config = dict(
    n_head=7,
    d_mlp=1024,
    activation='swiglu',
    norm_eps=1e-06,
    rope_fraction=1.0,
    init_std_qkv=0.0337,
    init_std_o=0.0337,
    weight_decay=0.62,
    lr_head=0.00535,
    warmup_steps=201,
    decay_fraction=0.484,
    batch_tokens=[131072, 262144, 524288, 1048576],
    train_tokens=1070000000,
    steps=2720,
    dataset='wikipedia_en',
)
MLP neurons of a small language model. Each row is named by its layer, matrix (gate and up: input weights; down: output weights) and neuron, and shows model dimensions 16-143. Each number is 128 + 32 x the weight over its row's rms, rounded and kept within 0 to 255. A neuron's up and down rows have the sign that makes its largest values positive.
A block is one neuron, or neurons of one layer that tend to fire together. After each block is what it responds to, as a language model described it from the Wikipedia text at the highest values.

L12.gate819 [159 150 188 170 101  93 100 126 131 150 117 147 136 168 125 151 102  88 131 107 134 110 128  98 178 142 187 184 147 131 163 165 123  82 131 122 151 166 127 128 138  89 151  87 101 137 158 167 146 152  90 100 112  92  93 149 141  83 153 174  58  73 158 150 170 128 131  65  99 115 115 118 157 140 181 150 132 121 140 163 101 107 142 125 126  95 112 125 101 109  95 106 163 153 129  86  70 168 135  84 120 118 117 158 126 141 194 105 185 108 119 136 121 112  62  92 129 160 132 125  97 113 145 200 151  92  93 170]
L12.up819 [174 128 148 109 198  76 159 137  76 168 113 187 125 141 106 138  89 148 142  94  96  61 155 154 110 149 102 121 121 142 100  81 149 101 146 124 111 104 119 129 104 100 170 137 152 122 101  73 152 104 135 153 125 100 162  65 159 115 152 154 118 117 140  84 224 174 127 141 153 113 145 123 163 110 113 151  94 110 133 129  59 189 104 105 167 133 134 138 168 127 150 167 132 153 155 190 141  58 142 118 132  95 130 122 197 185 101 193 129 174 175  90  82 164 164 101 147 142 104 117  98  78 110 126 203 120  80 166]
L12.down819 [107 142 123 168 209 126 112 158 121 102  89 150 117 141 133  80 137 189 143 103 151  65 113 104 146 164 143 113 136 124  95 133  68 149 153  46 175  48  74 112 134 130 129 150 149 120 131 127 117 144 134 141 117  75 131 222 135  97 102 145 124  94 133 148 137 158 208  77 107 154 129 178 153 155 153 135 144  95 169 103  68 129 148 132 100  74 100 100 111  66 133 171 151 139 151 136 163  72 109 157 158 112 162 125 145 171 132 195 119 150 101  76 170 141 165 115 146 166 165  66 105 156 106 130 116 191 149 139]
Responds to: Media credits and infobox fields. Tokens in film/TV/music credit tables, infobox lists and episode or appearance descriptions, e.g. Television film, Main role, Language, first appeared on.

L3.gate174 [156 115 160  89 144  92  44 109 121 142 190 109 125 137  86 137 101 146 102  92  91 116 124 194 160 131  91 121 213  92 157 108 131 150  63 114 109 115 219 164 128 119 189  94 137  50 113  80  93 125 119 129 128 118 149  61 138 159 147 121 127  72 175 143 148 135  79 141 103 124 129 136 124 134 113 140 162  81 135 145 123 128 124 114 142 114 158 193 134 146 127  42 148 125 127  62 119 189  99 170 115 126 149 122 118  96  73  48 170 110 125 136 117 141 122 149 145 131 131 191 144 208 102 148 128 161  59 109]
L3.up174 [136 101 130 122 196 120  77 111  74 103 132 140 164 128 180 107 115 120 109 129 110 147  72 142 107 151 131 124 214 152  93  67 131 153 156 131 127 164 170 143  87 183 174  99 152 119 114 174 135  97 173 162 123 115 158 113  93 118 157  84 179  93 107 162  45 128 152 152  99 129 182 132 110 148 126 121 116 111 153 165 135 145 138 167 137 166 115 137 111 171 111  65  93 131 153 110 122 181 120  85 147  73 140 122 153  70 146 158 100 152 100 145 127 115 182 161 111  90 131 144 135 171  82 129 105 166 164 159]
L3.down174 [128 137 113 135 103 101 106  90 138  91 151 154 102  81 226 113 177 172  81 150 139 174 118 147 122 142  78 145 169 109 130 125 130 101 104 101  91 107 196 109 132  94 146  49 110  80 214 122 102 121 178 109 140 108 138 127 147  95 107 135 149  84 149 172 113  76 112 201 114 133 128 129 155 162  64  93 142 128 133 106  99 109 131 117 120 173 112  97 105 150 125 107  73 180 146 138 147 146  43 100 223 116 144  89 100  86  80 128  95 131 109 139 175 133 172 195 118 111  95 159 146 152  82 196  95 135 161 154]
L3.gate264 [161 156 141  64 150  90  76 123  84 113 122  89 113 160 164 116 114 112 106 119 105  86 120 132 168 118  58  73 129 140  86 117 114  94 113 113 106 179 134 124  59 140 121 105 137  97  82 151 139 138  75 144  72 126 210 105 157 124 143 100 168 112 134 160  88 115 131 125 120 144 138 140 125 124 142  39 139  85 113 103 159 168 113 149  99 142 145 175 106 125 161  86 127 179 142 164  67 149 116  76 100 114 101 115 196 129 155 143 102 124 126 113 116 125 116 154 114 146 165  98 106 122  74 211 121 166 130 144]
L3.up264 [ 91  44 152  90 139 170 117 136  28 128 150 116  75 129 127 123 116 137  96 116 109 125 118 148 119 146 123 205 159  68 137 133 105  55 134  97  94 164 177 170 126 120 144 150 106  86 118 140 121  79 105 140  81  68  94 120 131 117 127  97 154 119 117  76  98 125  98 115  76 123 156  97 125 133 137 124 158 145 154  69  95 155 118  81 147  74 146 135 139  90 136 120 141  96 108 123  76 180 120 139 133 141 107 163  88  98 104 141  77 148  54 180 110 149 149 160  99  89 115 148 130  72  88 134 127 137 112  87]
L3.down264 [ 95 103 148 131 141 132 180 128 129  80 122 124  56 168 142 119 169 151 118 106 116 111 156 138 130 149  80 136 138 109  97 155  97  45 144  45 103 105 174 106  93 148 125 131 128 121 185 153 107 147 102 117  93 159 211 104 115 104 163 115 146 112 104 118 170  81  93 145  88 135 157 101 106 159  95 150 210 147 120  81  79 148 127 140 124  99  98 106  35 145 113 115 128 139 171 135 125 153 139  98 175  97 148 128 124  76 106 167  77 107  45 118 132 140 141 159 171 120 101 195 120  48 140 128 130 171 168 148]
L3.gate492 [103 145 176 121 119 124 147 145 115  84 112 140 133 156  67 142 106 134 122 108 171 101 148 133 152 156 120 143 144 145 153  85  97 125 123 132 126  98 156 151 164 110 119 176 167  97 117 103 121  90 148 109  96 104 168  63 100 119 169 112 116 125  68 115  20 114 157 163 174 172 150 151 144 190 102 122 172  78 114 127 169 133 112 205 126 170 181 173 178 114  83  71 138 151 126 125  98  66 118 150  69 172 194 127 174 129  95 128  99 105 125 122 149 172  96 189 148 153 148  83 128 131 115 196 154 129 109 178]
L3.up492 [153 131 122  70  97 116 121 108 128 101 155 142 141 138  63 132 142 113 142 151 166 133 142 140 123  89  86 112 127 124 156 112 139  96  87 127 122 117 158  41 124 135 126 150 128 146 131 168 147 164 112 191 168 149  79 102 143 113 140  35 129 196 120 131 142 103  78  71 102 144 156 111 108 187  85 176 129 129 153 123 106 159 167 130  87  79  74 120 159 125 130 119 209 127 148 167  35 126 130 164 159  95 107 112  85 164 141 142 152 141 141 133 125  77 106 116  75 175 182 115  66 120 100  82 146 155 191 156]
L3.down492 [152 126 184 140  62 130 110 115  80 105 171 109 121 117 108 101 104 162 119  92 133 104 160 169 171 120 137 141  70  86 143 124 148 174 128  54 139 119 142 117 226 175  91 117 122 132 153 114 181 137  96 150 136 199 113 130 156 147 118 115 119 135 130 120 165 130 123 118 147 185 175 131 128 141 123 111 130 140 150  90 128 146 141 129 147  88  93 153 155 112 182  77 160 102 127 125 142 102 126 126  69 129 122 114 116 108 101 138 149 119 160 200 134 112 103 131  99 205  75 127 132 110 140 130 132 107 146 152]
L3.gate634 [141 121 131  16  88 121  21 146 121 133 111 114  79 130 165 117  89 116 132 100 156 159 107 126  67  94 111  80  83 105 162 174 169 139 118 114 129  90 177 148 117  74 144 155  93  93 136 147 187 156  96 163 120 145 172 125 155 195 140  95 135 175 159 111 101 142 127 141 153  93  79 161 111 141 143  91  79 120 108  38  90 157 122 141 113 101 159 171 116 165  98  80 139 157 101 183 138 133  93 172 114  62 150  92 240 145  93 127  82 146 128 165 144  61  52 112 100 147 122 150  74 155 148 154  99 189 133 154]
L3.up634 [126 110 115 136 122 145  96 111 113 133 144 168 141  96 145 150 106 149 106 116 147 137 118 136 149 143 141  69 112 129 146 133 117 137  89 121  93 156 192  85 161 128  94  97  93 130 116 120 137  68 106 155 113 153 120  40 101 159 202  86 107  68  90 156 115 154 109 170 139 122 110 117 178 103 153 125 129 102 109 169 196 166 160 119  97 150 119 161 150 141 107 117 166 136  67 165 128 104  52  70  71 141 153 159 135 142 113 169  89 118  98 127 107  70 134 113 176 145 171  99  97 107 134 138 156 166 172 142]
L3.down634 [116 133 133 100  98 141 155 120 150 163 105 115  80 124 159  84 114 174 114 122 125 144  85 111  89 150 102 153 160 146 108  86 136  99 141 120  71 131 149  89 124 131  76 168 141 130  94 175 176  95 121 128 122  92 155 131 128 178 127 140 149 129 113 132 150  70 120 113 122  78 132 135 161 144 125  68 135 150 128 139 159 116 157 172 167 168 142 164  84 127 112 138  91 155 151 151  96 115  81 138  83 122 167 145 130  71  88 118 173  89 109 193  87 151 117 125 103 140 116 125  85 127 134  99 115 166 133 119]
Responds to: Coordinate seconds symbol. The double-prime seconds mark in latitude coordinates just before N, as in 48°35′35″N, plus weaker hits on word-initial fragments like I, Nor.

L10.gate350 [109  87  79 125 134  94  91 130 125  73 115 163 102 190 126 131 128 115  68 162 123 114  93 185 117  68 127 109 146 217  93 143 180 157 165 158 109  94 146 146 101 107 147 136  67 170 159 139 165 115 128  90 185 152 180  72 136 156  69 170 180 177 149  72  85  83 107 193 100 178 134 168 115 112 105  83 128 143 162  59 126 145 107 128 104 112 124 161 102 147 178 162 154  94 239 167 151 117 154 137 123 140 141 110 158 112 134  93 130  87 105 111  80 126 141  69  72 159 120 148 110 113  87 153 105 155 173 144]
L10.up350 [126 124 222  97 114 162 117 140  83 134 142 121 130 114 103  89 103 133 117 102  95  97 136 119 236 141 211  77 178 108 125 144 114 136 123 157 113 137 146 150  87 151 128  75  88  88 110 122 162 136 111 139  71  63 161 137 116  72  98 182 137 130 114 118  75 140 158 160  68 137 140 118 150 137  84 144 137 125 137 150 162  83  98 100 111 163 119  83  35  88 121  99 146 165 126 128 159 109 147 105 134  96 132 160 120 125 128 171 136 151 171 106 148 112 152  71 127 121  75 132 126 124 154  96 138 128 127 150]
L10.down350 [165 123 180 111 110 155 118 108 104 111 111 110 133 120 140 124 142 145  95  74 183 116 115 112 164  85  98 123 134  99  75 100 133  96 138 139 152 138 116  83 133 115 151  89 127 131 135 149  56 117 125 208 154  94 148 172 127  38 149 180 126 124 203  72 119 137 126 145 118 159 165 105 136 160 151  84 168 103 106 169 114 117 118 115 114  88 114 128 105 145 144 127 147 180 149 147 117 119 167 175 103 129 137 109 145 208 153 101 154 103 145 141  91  67 114 187 109 104 181 135 121 148 114 186 178 103 128 134]
L10.gate394 [118 131  83  80 120 132  74 140 100 171 129 144 119 164 157 141  59 155 142 121  87 181 112 173 108 138 162  65 135 119 102 109 126 125 147  66 144  99 126 105 137 132 170 137  91 140 133 122 164 123  54  94 104  96 150 138 123  66 179  82 107 129 153  95 175 121  71 159 105 159  61  94 174 110 105 109 137 122 183 117 100 147 127 143 199 133 164 138 175 178 139 138 103 109 149 158 150 139 107 165  87 111 122  96  83 130 125  63 118 132 192 173  76 123 175 170 153  98 116 111 144 134 142 159 110 142 110 167]
L10.up394 [199 100 103 140 140  97 147 159 155 121 144  91 102 119 100 165 160 142 110  35  95  89 101 125 136 125 156 165 148 138 118 124 138 171 184 132 117 101 135  87  87 181 128 128 131  99 112 118 124 133 147 147 157 134 132 145 109 105 116 102 108 187 127  96 129 103 133 131  92 170 151 117 101 163 114 130 169 138 138  94 122 137 144 193 111  56  84 169  57 125 110 142 150 120  58 194 132 128 174 135 116 162 140 159 163 112 164 144 167 132 140 104 163 100 120 114 126 118 114 170 153 145  89 118 112 155  49  75]
L10.down394 [ 91 138 163 146 120 141 104 117 112 131 134 159 139 122 108 117  63 109 179 119 111 118 140 133  73  98  67 116 161  50 147 115 188 186 123 141 129 121 119 169 166  32 127 108 144 136 146 172 175  99 102 128 102 141 100  58  99 114  79 144 169 114 120 100 131 126 151 132  89  77 130 163 145  65 156 117 162 110 106 121 119  94 106 139 120 137 129 122 154 152 122  78 145  78 158  99 160  76 138 119 128 152 134 121  73 141 141 167 119 125 160 183 149  82 173 120 126 129 131 138 137 114 149 141 241 164  54 120]
L10.gate490 [135 175 203 117 139 146 101 144  64 107  79  78  86 161 154 163 147 103 134 114 108 122 100 107 143 155 178 127 116  63 155 138 140 124 181 105 150 194 177 103  99 150 116  87 107 187 117 146  49 122  93 110 132 133 120  93  86 124 154  56 155 119 129 111 161 155 140 108 105 215 139 159 108 158 104 132 133 100 217 143  96  98 113 129 110 126 151 153 111 137 146  81 136 133 113 135 161 127 191 159 122 137 182  76 131  97 157 121  94 153  81 127  94 139 161 107 102 107 125 104  73 148  90 141  99 131 153 101]
L10.up490 [122 123 135 157 113 121 176 127 141 162 105  95 132 194 109 168 126 114 124 117  91  93  97 170 168 209 158  97 206 131  95 170 147 150  98 134 179 146 176 126 113 140 127 101 105 112 109 142 171  94 118  99 100  76 208  97  92 149 145 107 129 169 102 120 137 148 189 200  88 130  86 132  85 149  83 100 108 108 152 113 107 109 152 109 149 188 134 160 150  73 128 109  96 164 105 121 114 144 179 131 200  98 165  58 158 118 134 119  81 123 144 126 148 116 112 131 111 136 119 123 175  84 102  89  94 133 126  85]
L10.down490 [ 52 129 123 136  69 142 153  78 132 134 150  88  47  86 194 102 104 156 197 139 149 160 124 128 153 113 147 177 122  78 115 137 122 176  76 147 141 141 104 111 154  88 152 120 178  62 131 134 189 130 125 205 118 126 127 162 132  92  92 110 149 145 129 116 118 142 127 116 125 143 110 131 137 112  96 144  93 122 157 204 108 150  85 129 130  89  93 159 126 106 107  96 149 141 164 184 122  99 143 178 145 109 129 140 203 112 132 141 147  78 174 110 182 158 144 148 119 141 190 120  97 147 176 184 106  96 130  97]
L10.gate1002 [ 89 141  99 112 128 134 111 165  75  80 140 178 139  96  86 139  80 130 151 145  93  98 144 133 155 143 133 153 127 139 135 192 133 133 107 192 185 173 136 128 106 130 128  67 122 120 105 131  98  47 136 129 160 121 144 173 104 141  87 172 141 119  97 144 152 163 137 203 143 151 102 113 143 122  79 135 123 163 214  96 112  79  81 137 130 123 148 189  93 175 131  99 131  58  79  77 163 157 173 147 108 149 130 107 176  79 147  78 105 182  55 133 108 136 154 169  90  90 163 134 124 156 179 158  86 125 135 169]
L10.up1002 [ 94 133 111 155 115 144 108  84 184 104  84 155 130 167 121 174 150 232 131  90 128  23 178 137 153  97  83 148 112 114  89 187 110 135  89 115 131 128 194 122 105 194 150 188  61 118 120 116 115 132 136  86  89 205 131 184  94 122  74 136 115 100 120  87 164 119 180 135 141  64 154 127 109 111 118 172 139 188 126 158 106 100  88 120 117 144 115 146 102 179 141 141 122 125 121  91 171  11 160 114 159 104 126 157 195 188 160 185  94 122  40 130  87 114 127 160 113 178 148  85 121 157 163 147 109 148 122 145]
L10.down1002 [ 92  93 154 137  85 114 124 117 161 127 158  87  88 101 119  97  79 215 131  79 141 136 157 131  90  79 123 105 147  98 167 109  87 160  97 164 129 134 155 121 160 116 185 145  96 198 125 168 160 106 117 149 219 122 124 145 132 138  93  85  78 190 128 118 138 156 103 163 151 132 112 131 139 138 124  88 136 143 147 170  62 142 121 154 107 108 124 134 157 162 121 138  21 162 166 191 108  76 212 119 115 127 117 111 128 150 117 149 130 104 148 167 102 115  81 137 113 185 150 163 164 135 108  92 127 105 141 156]
Responds to: Table cell endings. Tokens ending a value in wiki tables and data, such as | separators, % after vote shares, closing parentheses after units or numbers; also mid-word pieces of rare foreign names (Gentilesch-i, Echinoc-ere-us).

L12.gate674 [157 125 164 139 191  98 142 124 108 165 189 137 138 142 108 179 143  89 150 100 135 138 115 117 168 137 153 125 119  97 120 107 134 106 157 161 142  77 149 154 105 119 138  99 108 134 129 146 148  71 151  96 148 152 159 101 162 146 152 123 132 101 148  83 193 133 144  84 130 189 170 122 132 170 136  85  68 108 103 132 143 118 130  79 136  96 120 132 104 156  75 152 113 125  32 175 137 135 195 132 133  57 128 146 161  81 123 141  77 181 117 101  72 162  90 147 108 120 164 207 121 111 133 129 103 148 193 149]
L12.up674 [ 84  93 136  92 121 158 184 143 121  72 126  77 117 139 170  79 116 176 133 118  83 122 160 118 102  75 153 118  87 120  98 104 115 165 136 133 118 136 130 151 143 132  87 187  99 101  71  90  78 170 181 140 215 114 171 141  78 161  95 114 131 123 129 111 116 121  79 152 163 104 142 122 114 135 167 185 167 134 125 141 161  45 117 144 116 197 127  94 110 146 176 188 146 141 126 170 141 126 177 141  84 104  70 120 164 146 153 106  75 159 107 149 154 143 109 145 173 125 100 102 169 127 118 115 105 151 160 152]
L12.down674 [ 54 142 123 153 178 162 102 161 134 152 136 126  99 140 127 150 114 172  71 182 147  45 112  50  94 132 108 123 208 148 157 130 172  99 102  75 170 124 136 148 146 133 101 152 139 121  94  89 136 125 125 148 146 124  99 156  82  85 111  82 120 128 137 178 165 117 125 170 139 145 152 175 101 132 128 151 109 148 148 152  67  89  81 164 112 147 115 132 170 130 111 136 132  89  98 143 126 132  98  91 144 161 193 139  93 227 136 134 160 145 121 104 108 121 161 175 176 119  37 144 127  72 104  90  92 186 107  86]
Responds to: Table cell ends, mid-word fragments. Closing parentheses and pipes ending Markdown table cells, as in 9.4 (0.37) or gold medalist(s); also inner pieces of split words such as p-ers-uaded, child-h-ood and the cons-ervatory.

L10.gate47 [138 123 136 133 101  34 127  90  88 167 134 156  92  84 125  93 132 121 193 133 123  80  95 115 155 167 153 142  97 123 145 119 112 108  95 107 131 107  89 115 154 167 164 128 151 105  71  97 136 142 116 136 111 150 172 154 121 125 119 148 155 124 101 194 127  94 121 177  78 152 132 158 186 115 126  73  82 147 160 196 116 112 120 112  76 103 104 159 132  78 128  74 113 104  92  85 155  75 160 182  98 147 127 165 137 167  93 106  96 171 177 153 188  98 138  99 128 125 109 105 188 142 102 127  84  98 119 153]
L10.up47 [172 159 165 117 115  82  97 133 161 174 128 156 135 129 147 160 122  58  80 174 112 170 123 125 103 101 129 113  90 122 133 147 149  93  73 147 125 131 164  96 107 128  94 169  91 110 140 140  94  87 126  85  98 179 102 127 152  84 152 106 129 150 121 122 149 115 142  85 139 107 115 182 133 125 146 141  96 120 118  65 134 123  30 165 113  33 142 136  98 110 104 114 117 134 143 138 107 143 193  17 113 119 184 111 109 102 131  73 154 199  94 122 138 146 164  77 166 116 163 158 192 166 166 136  92  98 159 140]
L10.down47 [121 118 155 115 153 107 128 188 161 133 135  73 119 124 130 124 177  87 160 104 108  97 114 151 117 108 115 161 135 118 116 178 106 115 110 138 141 197 121 104 141 172 107 130 116  96 120 136 152 126 109 132 147  88 116 126 150 134 167 140  11 109 176 112 139 170 204 159 142 119 129 136 128 118 106 128 102 122 125 166 158 122 124 118  94 148 165 113 125 152 169 143 114  85 118 185 137  84 125 122  94 145 111 147 103 129 154 119 122 132 137 132 128 120 128 123 151 120 154 117 125 114  63 170 134 120  76 125]
L10.gate163 [128 159 117 133 109 120 101 121 163 114 149 150 127 114 133 153 115 140  72  95 135 118 122 138  82 105  93  69 118  91 135 150 159 142 144 137 160 161 154 102  94 181 176 111 102 146 121 137  93 204 132 165 143 116 101 144 110  96 112 114 146  76 114 138 165 138  91 191 140 142 179 109 147 143  89 118 121 149 148  91 113 127 166 168 118 176 150 131 181 156  97 107  91 151  70  93 164 102 212  92 158 142 163 133 217 133 161 127 161 143  90 127 153 121 151 112 147 153 130 129 132 141 148  92 128  85 146 159]
L10.up163 [ 42 153 157 171 112  96 103 111 171 146 110 114  90 136 153 153 150 168 144 130 151 151 205 132 137 130 130 146 137 131 107 101  68 192 112  83 140  96 141 111 131  71  70 100 142 171  87 180  99  94  67 122 138 204 121 155 107 172  84 137 126 103  95 130 141 106 168 135 146  74 124 144 145 110 164 121 127 136 106 105 181  99  97 122 201 143 127 185 117 134 127  73 112 127  51 160 133 121 184 167 168 107  90 132  76  88 148 179 142 109 119 123 103  96 182 155 132 222 137 117 115 117 194 163  75 151 139 131]
L10.down163 [124 126 121 153 122 123 102 110 111 151  88 125 164 164 184 149 122 166 184 119 161 111 121 144 106 140  77 140 119 159 120 102 116 128 163  64  85 106 129 116  77  86  62 165 140 144  97  76 111 153 157 129 134 105 114 115 102  80 148 125 201 146 133 112 145 164  69 155 112 101 150  79 170 162  98  95 127 122 102  85 108  91 111 138 126 122 159 211  97 117 128  92 107  58 116 180  80 182 106 115 129  98  34 101 146 131 123 137 123  88 154 161 147 168  95  78 107 153 128 131  82 105 113 159  86 113 141  53]
L10.gate332 [247 103  83 120  89  75 157 120 121 139 169  95 145 115  98 156  69 101 106 152 126 127  90  83  87 154 119  74 122 142 128 159 107 169 138 109 213 139  93 137 123 113 140 109  78 154 128  77 143 110 126 135 117 160  96  86 176 109 150 177 150 130 133 168  73 205 133  89 155 176 133 134 155 119 117  95 136 119 102 132 122 133 129 158 153 113 128 162 110 153 116 125 178 179 128 153 112  84 112 128 135 128 108  95 128 116 107 106 138 164 122 142 146  79 144  64 214 148 112 187 151 157 205 119 132 139 156 148]
L10.up332 [154 171 133  96  96 187 155 163 136  88 138  75 118 100 139 125 161 146 109 134 131  68  88 138 131 165 174 107  55 148 187 167 103  80 130 109 144 143  74  85 103 136 140 138 120  85 144  72  73 156  53 148 137 179 185 111 139 119 180 135 121  86 215 155 140 123 140 127 117 110 118 141 180 150 125  71  92 115 153 115 162 166 138 151 134  93 108 144 105 106  92  98 139 107 130 123 118  95 187 152  82 133 122 119 148 145 124 115 143 143 159  64 215  88 143  81 145 172 132 128 143 100  86 142 142 152 160 152]
L10.down332 [139 155 192  97 165  90 117  80 137 148 123 126 114 129 136  97 120 124 147  87 174 147 148 149  94 154 125 119  75  88 180 120 144 115 182 185  93 136  68  99 104  97 161 165 170 113 178  92  64 115 132 137 130 126 102 104 152  73 190 109 106  78 137  97 151  96 149 120  87 152 151 191 180 127 144  50  66 139 212 120 116 151  83 111  77  93 191 163 157 142 198 161 128 106 103 141  63 127 127 116 149 131 166 121 135 138 128 118 119 150 123 128 100  84 100 176 143 178 184 161  63 164  97 147 128 144  51 122]
L10.gate404 [154 123 175 157 183 137 177  70 114 139 122 137 178 159 166 128 147 180  92 175  76 140 157 147 154  72 116  91  55 101 102 139 129 154 123 140 118 150 156  47 115 112 101 146  71 158 180 111  88 133 194 135 119  99 234 116 139 134 142 131 141 158 164  76  92 158 134  73 145  83 120 177 168 153 109 111 122 162 163 119 104 106 100 103 110 150  99  95 106 125 135 100 105  91 109  96 148 109 220 131  54 123 161 151 153 138  97  99 127  57 144 134 155  84  73  76 134  89 106  80  94 163  87  62 148 150 182 140]
L10.up404 [143 163  83 132 140 152 102 132 179  76  70 154  55 107 132 120 106 167 103  80 162  52 167 132 113 159 155 127 140 150 154  98 139 135 185  87 160 112  53 105 164 193 147 149 152 119  95 137 164 115 116 126 118 101 126 162 122 129 209 140 108 121 123  97 117 110 161 113 194 111 155 145 131 149 167 127  89 187  94 109 128 125 147 102 157 101  99 138 131 103 127  45  83 114 103 106 106 107 131 134 106 142 125 114 138 151 106 129 149 113 103 135 121 182 162  88 131 149 130 108 191  57 176 128  71 111  59 145]
L10.down404 [124 126 111  91 112 141 145 199 139 151 182 146 142 108 140 151 131 141  67 146 115 120 160 115 144  90 159 138 143 172  81 153  99 127 149  13 147  72 100  82 112 125 158 192 114  98 138  96 126 123  95 145  92  90  44 168 123 142 105 118 129 115 191  99 143 123 105 112 113 206 151 148 144  97 183 117  83 124 141 213 185 137 198 149 127 158 144 109 121 149 177  74 119 169 126 141 109 116 165  89 154  81 122 157 210 150 134  85 135  82 187 164 123  72 126 154 156 201 181 122 137 172 103 124 126 134 116 123]
Responds to: Predictable encyclopedic continuations. Highly predictable tokens in Wikipedia prose: word-completing pieces in film and media descriptions (adapt-ation, dr-ama, anim-ated, gen-us), function words like "the", "of", "for" in set phrases, and "=" title markers.